Part of a small language model's weights: 3354 steps.
MLP neurons of a small language model. Each row is named by its layer, matrix (up: input weights) and neuron, and shows model dimensions 64-159. Each number is 128 + 24 x the weight over its row's rms, rounded and kept within 0 to 255.
Before each neuron's rows, "fires after" lists the tokens most often just before its 100 highest values on Wikipedia text that the model never trained on.

fires after: " The", " the", ", the", " of the"
L4.up971 [140 124 106 173 112 130 144 144 130  44 132 148 130 106  78 116 124 178 133  91 156 145 123 120 103 129 121 154 136 148 120 105 114 131 134 155  69 100 143 162 115 117 106 152 124 120 122 142 101 134 135 127 126 106 145 174 149  85 113 161  92 176 112  56 135 111 118 134 129 145 135 101 124  93  96 133 167 121 189 146 124 115 128 145  96 125 114 126 126  95 145 122 130 116 104 141]

fires after: " C", " Col", "- C", "==C"
L4.up450 [103 103 151 164 153 106 140 122 167 104 121 122 124 160 142 126 143 137 144 108 146 158 102 111 157 173 161 159 139 123 117 100  85  86 108 145 126 142 138 122  93 144 127 141 119 118 137 114 152  84 155 140 153 121 124 140 104 133 149 157  80 135 108 110 129 115 141 145 116 174 141 151 125 142 133 148 144 135 107 158 140 150 132 149 180  86 121  96 150  84 122 125 122  98 121 156]

fires after: " G", " F", " C", "G", " Sp"
L4.up682 [163 127 117 117  86 129 141 163 123 109 142  81 133 118 155 156 127 110 155 122 111 135 119 143  89 140 202 103  95 151 137 136 160  93  98 131 122 148  75 156 135 107 111 137 147 134 169  93 142 124  97  76 127 122 158 119 125 180 162 133 111 151 115 107 100 140 137 127 114  44 132 133  73 108 138 135  92  96 144 121 132 123 106  93 122 115 167 124 160 126 142  85 101 110 132 171]

fires after: ",", " | ", ", "
L4.up625 [156  83 139 134 143 134 113 157 151 150 167 152 167 107 134 144 111 146 119 133 180 142 136 105 116 103 120 138 148 140 135 119 124 160 119 177 121 114 148 177 120 134 133 116 103 136 121 101  93 125  89 141 102 109 111  93 177 125 129 141 187 122 132 130 116 156 138 156 149 114 108 178 123 135 110 145 162 155 127 128 114 115 149 144 119  93 111 148 176 124 170 122 112 140  64 163]

fires after: " to", " pre"
L4.up1127 [111 148 135 101 128  91 114 128 149 127 153 125 160  86 116 139 162 163 119 115 101 135 111 136 133 128 106 148 105 146 201  53  91 138 136 127 126 127 144 119 102 139 126 130 144 139 136 100  96 136 117  97 145 146 101  84 139 109 127 138 124 171 126 119  80 138 147 100 167 118 158 117 106 133 124 107 111 123 105 112 150 156 146 135 160 144 133  98  78 122 151 106 133 152 139 104]

fires after: " \"", " (", " '", "/"
L4.up1761 [129 153 130 142 132 111 127 115 116 159 154 153 167 125 101 167 119  90 143 110  84 139 125  85 144 138 156  93 102 147  85 135 138 109 151 172 101 132 131 129  83  70 134 115 150 128 121 120  97 119 120 133 115 102 128 187 105  58 123  92 124 124 114  84 140 137 138 112 120  92 196 124 119 130 139 109 153 145 152 132 152 126 138 106 117 128 148 102  87 124  98 148 150 143  76 142]

fires after: "2", "\n", "18"
L4.up1705 [ 99 144 139 136 116 129 155 119 170 128 173 129 152 146 172 127 137 153 208 102 116 129 118 118 135 102 161 126 107 126  73  95 149 108 116 134 108 124 144 107 134 130 152 137 123  88 119 145  92 121 147 177 110 111 116 163  72 143 138 113 103 171 117 118  81  98 124 120 155 155 118 118 151 111 135 149  83 117 136 135 160 105 117 129 107  98 123 118 164  81  96 100 153  96 147 140]

fires after: " f", " p", "0", "\n\n", " w", " b"
L4.up417 [128 140 145 155 126 111 118 114  77 144 133  99 154 127 115 112 143  77 123 144 118 102 149  99 152 136 145 138 121 161  89  72 102  95 152 104 149 148 115 122 104  94 142  94 136 111 129 137 109 132  66  99 131 141 139 110 162 131 151 183  75 140 136 123 117 165 120 161 158 104 168 134 145 135 133 106 149 135 106 145 138 156 147  98 117 156 137 122 138 139 127 134 114 153 129 121]

fires after: "-", " \"", " (", "A", "R", "E"
L4.up1983 [114 158 167  92 141 120 122  95 104 105 134 132 147 109  93 181 115 125 147  89  96 151 115  85 139 156 121  94 134 152 108 135 141 128 126 157 110 133 114 114 108 107 105 136 104 139  77 140 141 148 103 138 172 111 134 176 125 115 154 111 134 134 136 189 150 121 140 120 130 139 143 144 166 114 152 104 156 114 104 139  99 148 125 133 114 153 162  86 131 109 114 121 140 146 118 133]

fires after: " sp", " p", " b", " P", "sp", " West"
L7.up608 [136 150 152 142 166 133 165 141  82 142 166 145 150 109 144  95 133 101 147 150 117 118 116 106 109 126 101 108  78 136 164  99 132 100 107 137 104  93 106  92 142 104 132  97 159 134 135 113 153 118  87 160 140 118 146 118 110 105 127 146 134 145 141 167 149 119 146 162 115 113 165 135 122 117 107 159 166 165 127 140 144 128 127 115 144 125 120 112 126 103 120 161 132 103 154 135]

fires after: " to", "ed to", " can", " rec", "ele"
L4.up1393 [118 128 158 148 127 121 129 146 145 105 147 130 164 142  70 109 177  91 127  81 107 148 111  88  95 130 115 146 150 124 126  95  41 146 117 111 160 114 187 130 110 183 124 167 131 162 111 164 102 142 144  69 131 120 131 120 144 133 115 125 156  84 144  90 154 131  88 121 160 150 137 120  79 114 107 104 150 143 158 120 162 150  95 138 128 143 161 120  84 108 142 122 152 110 150  84]

fires after: ".", "\n\n", " m", " M", "\n", "A"
L7.up955 [112 178 141 100 109 107 154 102 134 134 159  79 132 127 112 102 144 147 203 101 126 124 132 114 126 104  77 129 119 122 153  65 132  72 110 128 111 125 179 178 101 138  83 113 108 157 144 145 155 108 158 149  91  72 162 145 121 136 131 130 106 141 125 154  89 110 139 108 147 161 167 152 149 128 127 148 154 116 127 114 113  98 105 139 138 112 138 148 153 142 112 121 106 138 117 144]

fires after: "5", "2", "1", "6", "3", "8"
L4.up1222 [ 72 132 160 146 156 171 148 115 144 115 130 153 109 125 131 113 149 134 101 124 154 139 105  84 118 122 101  91 111 115 104 127 108 111 130 143 172 119 160 147 125 106 139 116 123 112 167 111 138 103 132 127  98 121 129 122 105 140 166 136 147 119  93 112  97 162 119  83 145 100  84 108 126 147 147 166 152 117 144 111 149 108 112 151 137 124  98 136  60 126 146 146  97 115 154 146]

fires after: " | ", "ic", "ro", "ol", " (", "oc"
L7.up1059 [129 153 164 132 167 115 123 156 183 121 131 124 130 112 117 150 122 128 126 132 132 153 123  68 138 122 116 142 147 143  90 185 130  97  92 147 177 117 165  68 145 115 166 125  85 135 113  98 134  72 172 164 154 132 132 121 119 122 118 157 154 148 106 107 130 111 146 155 150 134 104  78 129 142 163 138 155 113 117 105 120 132 139 108  80 107 173 100 161  96 169 111  86 129 114 138]

fires after: ".", " | ", " b", "0"
L7.up383 [150 118 131 142 141 149 119 109 144 125 192 106 107  99 131 134 144 116 121 124 171 112  92 115 146 111 144  69 127 138 134 101 114 125 114 116  89 125 132 115 155 106 146 148 128  96 188 151 129 101 167 168  81  98 167 116 143 128 129 103  96 138 120 129 119  75 131 131 124 139 112 142 118  93 144 133 179 150 154 143 133 145 126 149  98 107 151 132 180 124 133  86 140 123 131 167]

fires after: " m", " k", " M", " B", "M", " K"
L7.up1556 [175 144 140 131  81 108 164 164 157 147 130 131 138 127 127 156 144 152 170 146 153 117 119 100 145 119 107 125 128 131 154 135 155 125  82 150 106 131 110 110 147 119 125 105 159 145 129 135 108 107 142 130 131  72 195 127 155 154 104 122  91  98 139 132 114 119 102 149 129 159 126 107 147 155  79 115  69 117 100 122 168 100 127 119 130  99 122 151 132  99 140 181 127 106  91 130]

fires after: ",", "A", " M"
L4.up37 [133 106 131 160 161 120 107 130 162 148 125 143 154 135 124 152 128 108 134 121 113 108 184 107 166 138 131 104 166 138 125 131 162 124 116  94 144 128  96 139 155 146 124 164 150 148 146 163 161 142 137 126 113 119  87 146 125 143 156 110 123 111 117 136 149 137 148 135 103 122 128 116  90  82 123 122  84 164 124 121  94 139 192 133 110 138 146 104 129 102 139 148  85 158 117 154]

fires after: " to", " for", " in", " of", " on"
L4.up974 [153 145 143 113 122 141 104 130 133 160 132 108 128 141 130 141 147 117 162  63 129 108 135 170 167 110 146 126  77 131 111  72 112 156 131 115 123 113 119 111 115 129 102 134 120 121 183 111  60 125 146  72 115  98 109 110 116 102 127 165 143 118 169 115 120 133 157  97 120 111 143 146 131 120 102 124 117 180 141 145 105 119 172 144 126 129 138 157 127  67 156 155 132 132 117 155]

fires after: "| ", "1", "|", "2", "yn"
L4.up1351 [113 158 130 143 116 138 146  88 100 110 148 124 131 144 147 102 140 139 140 102  76 126 145 142 153 129 169 123  96 118 104 152 114 139  94  76 116 147 167  84 161 123  99 118 157 120 115 123 128 130 120 145  91 131 138 109 116 132 155 128 114 120 126 153  84 113 138  95 147 130  81 122 101 128 117 159 147 127 151 157 116  92  91 114 135  82 101 136 114  56 161  97  69  91 103 103]

fires after: " ", ", ", "\n\n", " ex", ") "
L4.up633 [132 121 150 153 169 108  95 100 124  85 129 144 154 153 165 117 121 162 122 128 151 167 158  79 149 117 103 153 161 140  89 160 144 138  38 128  90 120 146 138 143 102 119 123 154 154 138 138 100 127 144 159 150 117 122 132 125 115 148  98 130 161 148  91  82 151 140 140 112 159 147 109 142 107 148 144 129 140 106 139 149 144 102 136 104 144 134 123 138  90  94 150 141 112 141 116]

fires after: "0", " (", " \"", " was", "-"
L4.up102 [ 87 149 133 123 132 151 116  95 116 117 132 129 132 128 109  90 126 107 139 110  90 142 113 115 120 124 101 113 107 149 105 151 115  83 184 150 161  94 165 133 128 108  91 158  96 136 121 109 131 112 120 191 107 158 160 109  75  76 113  97 102 132 129  96 157 131 129 144 149 150 157 165 154 125 127 121 140 127 154 140  99 125 139 128 115 108 146 120  89 111 129 126 155 137 122 132]

fires after: "2", "–", "1", "|"
L4.up1270 [164 175  96 150  91 149 129  88 141 134 122 141 151 123 154 114 158 176 155 123 116 142 160 131 155 131 164 117 121 101 120 110 143 106  76 100 100 138 137 101 150 110 157 173 123  62  98 140 126 126 102 111  99 132 125 129 144  90 134 131 104 108  98 115 115 167 136 104 132 138 127 143  86 189 137  74 123 117 141 152 100  97 120  97 122  89  74 126 101  92 146 132 108  97 126 136]

fires after: " | ", "–", "1", "9", "4", "."
L4.up1776 [134 145 181 156 103  66 118 159 154 123 155 134 125 124 109 164 123 131 106 112 124 176 107 146 113 145  84 145 152 140 152  90 156 127 137 187 109 101 118 141 134 110  87 109 126 111 163 124 127  93 124 101 157 115 167 110 172 127 127 138 104 146 121 149 110  87 132 133 102 134  95 124 140 141 112 177  99 137 127 143 114 173 145 103 126  84 184 124 100 141 105 113 107 130 143 122]

fires after: " d", " ext", "2", " dep", "-"
L7.up1355 [115 132 171 142 110 168 145 111 134  89 110 116 166 113 158 121 121 101 156 156 159 112 142 130 103 118 145 114  87 147 131 113 185 160 123  95 139  81 130 135 142 121 167 132  98 132 128 153 129 117 133 122  95 137 150 133 120 127 152 130 110 139 122 108 152 139 181 114  62 100 136 103 184 111 122 158 123 148 137 159 149 157 145 114 101 153 128 143  91 141 142 139 139 110 120 138]

fires after: " to", "ed to"
L4.up1787 [138 121 136 156 114 122 132 166 153 136 178 120 139 114 118 118 159 100  96  91  89 124 124 137 135 139 111 135 121 136 158  57  80 138 114 143 120 138 141 103 114 161 105 139 136 104 174 132 113  98 133  77 140 121  97 133 189 147 140 137 151 107 136  90 135 155 168 124 106 139 141 121 126 121 124 121 127 135 116  99  98 167 122 131 155 143 152 130 116 115 129 120 167 140 111  96]

fires after: "\n", " ("
L4.up1038 [ 76 174 154  95 132 128 110 104 117 156 150 113 124 162 182 120 165 142 148  59 129 165 161 138 157 168 162 102 121 125 146 136 199 143 164  72 147 116 153 123 106 114 119 104 165 116  86 133 106 132 146 141 146 144 116 115 125 114 138 113 147 124 126 153 156  93  92 148 129 132 176 101 150 122 131  72 113 136 145 105 147 107 118  78 124 132 133 133 125 152 133 165 154 139 102 104]

fires after: " C", "C", " of C"
L4.up707 [ 89 153 108 130 115 142 149 125 138 128 123 103 176 103 129 132 127 104 162 122 104 158 193 125 132 134 151 143 150 172 117 102 134 138 128 153 168 120 104 148 140 134 167 136  69 153 197 147 169 132 129 141 132 135 131 122 143 142  96 108 108 159 104 132 147 164 127 144  79 125 130 130 124 105 122 111 128 170 147 140  77 156 111 115 125 124 114 133 167 124 148 139  68 130 125 152]

fires after: " E", " El", " Or", "E", " O", " o"
L4.up319 [132 138 153 122 134  96 175 106 140 144 150 131 113 142  82 140 113 126 118 108 131 125  87 109 128 133 154  82 109 151 141 144 140  89 125 119 153 113 105  86 143 125 161 142 115 142 135 157 128 156 165 167 151 130 135 144 104 110 115  83  84 129 129 120 169 132 120  74 113 104 174 161  59 164 122 107 125 115 173 181 114 150  58 130 111 142 135 127 144 141 173 118 157 173 136 144]

fires after: ".", " | .", " | ", "–"
L4.up790 [113 116  99 134 154 101 116 129 153 118 115 108 144 143 138 158 119 115 118 153 139 131 172 147 109 133 141 139 203 149 140 126 136 122 133 171 137 127 105 134 123  98 118 156 101 136 166 122 145 137 121 128 164  87 148 142  77 161 105 139 123 106 162 123 112 118 111 139  85 133 130 142 144 138  97 144 133 133 103 163 179 144  51  89 133 149 157 117 134 106 122 143 168 151 113 122]

fires after: " ", " (", " to ", " and ", "'s "
L4.up1169 [ 99 176 144 109 102 130 117 129 133 100 184 119 124 149 139 143 150 138 151  92 135 138 136  94 141 124  81  83 115 126 124 117 140 108 154 139 175  58 146 117  77  89 138 169 146 111 128 156 116 112 118 137 127 131 135 138 117 103 128 131 127 120 128 116 109 145 118 157  96 127 141 140 134 120 133 155 138 164  97 123 137 184 169 114 120 142 159 133  82 121 102 127 121 135 103 109]

fires after: " a", " an", " The", " the"
L4.up1741 [107  98 118 179 136  75 107 109  97 130 135 121 129 114  77 120 113 147 125 102 129 146 132  73 180 150 142 126 164 135 100 120 139 119 107 151 109 151 113 134 145 158 108 129 136  95 116 153 128 128 109 129 144  85 134 162 146 104 141 103 129 129 109 133 124  95 138 127 194 129  94 161 133 143 123 115 136 133 120 100 121 116  68 107 137 134 133 116 157 117 126 120 122 117 105 172]

fires after: " to", " and", ".", " .", " | P"
L4.up1677 [133 115 125 113 151 116 154 128 137 134 148 121 137 121 145 135 190 115 146 103  98 157 125 132 176 148 150 131  98 149 158 116 162 131 124 118  94 168 148 160 118 104 104 102  97  94 127 144 108  97 122  46 149 139  83 127 161 157 108 111  97 103 111 128 137 184 111  99 115 143 108 124 121 140 127  64 129 135 151 121 134 131 128  99 140 167 159 117 152 113 129 134 108 140 116 139]

fires after: "7", "8", "6", "5", "0", "3"
L7.up1901 [ 91 120 126 148 110 168 125 126 134 101 131 156  93 154 130 118  95 104 170 122 105 148 119 163 127 143 115 104 170 138 129 130 134  99 113 108 159 121 101 138 122 111 100 118 155 151 116 131 154 138  84 125 108 139 107 153  99 125 103 131 123 138  99 127 126 156 150 165 186 181 127 153 132 150 177 149 148 117 133 140 141 111 104 114 116 120 129 135 153 127 126  91  99 113 100 149]

fires after: " A", " a", "y", ", A"
L4.up1260 [ 95 126 156 143 134  89  99  99  91 174 122  92 163 120  96 142 126 145 132 112 111  93 128 124  97 129 113 104 134 145 109 148 122  91 112 151  85 122 103 135 107 146 131 143 137 114 130 121  97 115 114 127 125 120  99 155 111 119 143 109  71  91 114 139 165 105 173 148 132 109 149 121 148 114 153 131 118 140 141 107  92 115 126 146 145 134 125  88 109 144 114 123 113 150 164 143]

fires after: " to", " did not", "ed to", " can", " may"
L4.up1094 [130 109  98 138 137 104 185 166 107 106 171 129 137 121 116 109 146 104 144 119 132 161 128 125 131 110 138 124 131 184 133  93 128 115 109 149 100 159 112 107 124 157 125 142 171 135 103 107 132 104 119  62 145 112 121  91 155 100  85 136 161 106 129 117 107 162 125  78 158 140 130  83  80 118 117  98 129 134 116 107 150 147 142 151 181 134 137 102 125 126 113 145 116 116 109 150]

fires after: "\n\n", "==", "\n", "-", "==="
L7.up1690 [113 213 114 107  94 117 171 147  84 106 154 124 152 138  92 150 129  99 151 138 136 126  83  96 164 129 182 108 139 112 139 127 143 128 141 138 110 146 131 113  83 102 141 135 153 121 167 153 113  87 121 162 111 146 148 188 166 130 105 131 139 133 130 130  84 121 136 129 157  98 141 106 163 150 120 111 123 115 123 112 124 135 145 121 101  88 149 135  95 137 121 126 156 118 125 151]

fires after: "\n", ".", " | P", ", but", "os"
L4.up1834 [126  84 126  87 121 128 124 170 126 143 113 150  86 130 143 142 192 122  85  90 142 114 126 114 163 136  95 123 158 139 145 136 129 156 132 129  82 129 117 132 118 137 108 113 130 128 115 137 115 120  80  72 132 138 117 117  63 129  95 155 121 144 134 122 104 142 131 138 114 137 118 118 110 122 109 134 160 132 140 152 172 148 133 108 129 126  97 155 144 191 155 141 116 141 136  58]

fires after: " (", ", ", " | ", "2", " |  |  | "
L7.up1712 [138 108 145  95 102 127  97 109  87 159 128 111 132 110 133 138 122 138  93 129 113 126  92 103 142 141 117 114 139 127 135 159 156 138 109 129  84 118 139  90 160 127 109 158 130 115 111 148 106 139 116  96 139 128 126 104  84  99 110 115  87 146 147 103 144 142 114 148 140 118 181 138 147 160 191 122 124 154 139 154 110 158 137 105 129  96 162 123 108 167 150  85 155 136 123 118]

fires after: ".", "°", "3", "6", " km^{"
L7.up160 [103 118 156  76 123 150 146 137 116 105 136 125  91 152 148 115 145 128 142 128 170  78 166 110 162 130 119  66 124 153 144 144  98 123  59 152 140 118 135 129 122 125 156 119 112 143 111 134 119 160 144 121 153 114 183 146 149  98 165  76 128 121 103 137 113 153 110 181 116 148 133 107 132 118 140 101 158 127 135 159 161 138  97  98  91 176 105 133 110 116 115 130 124 115 132 167]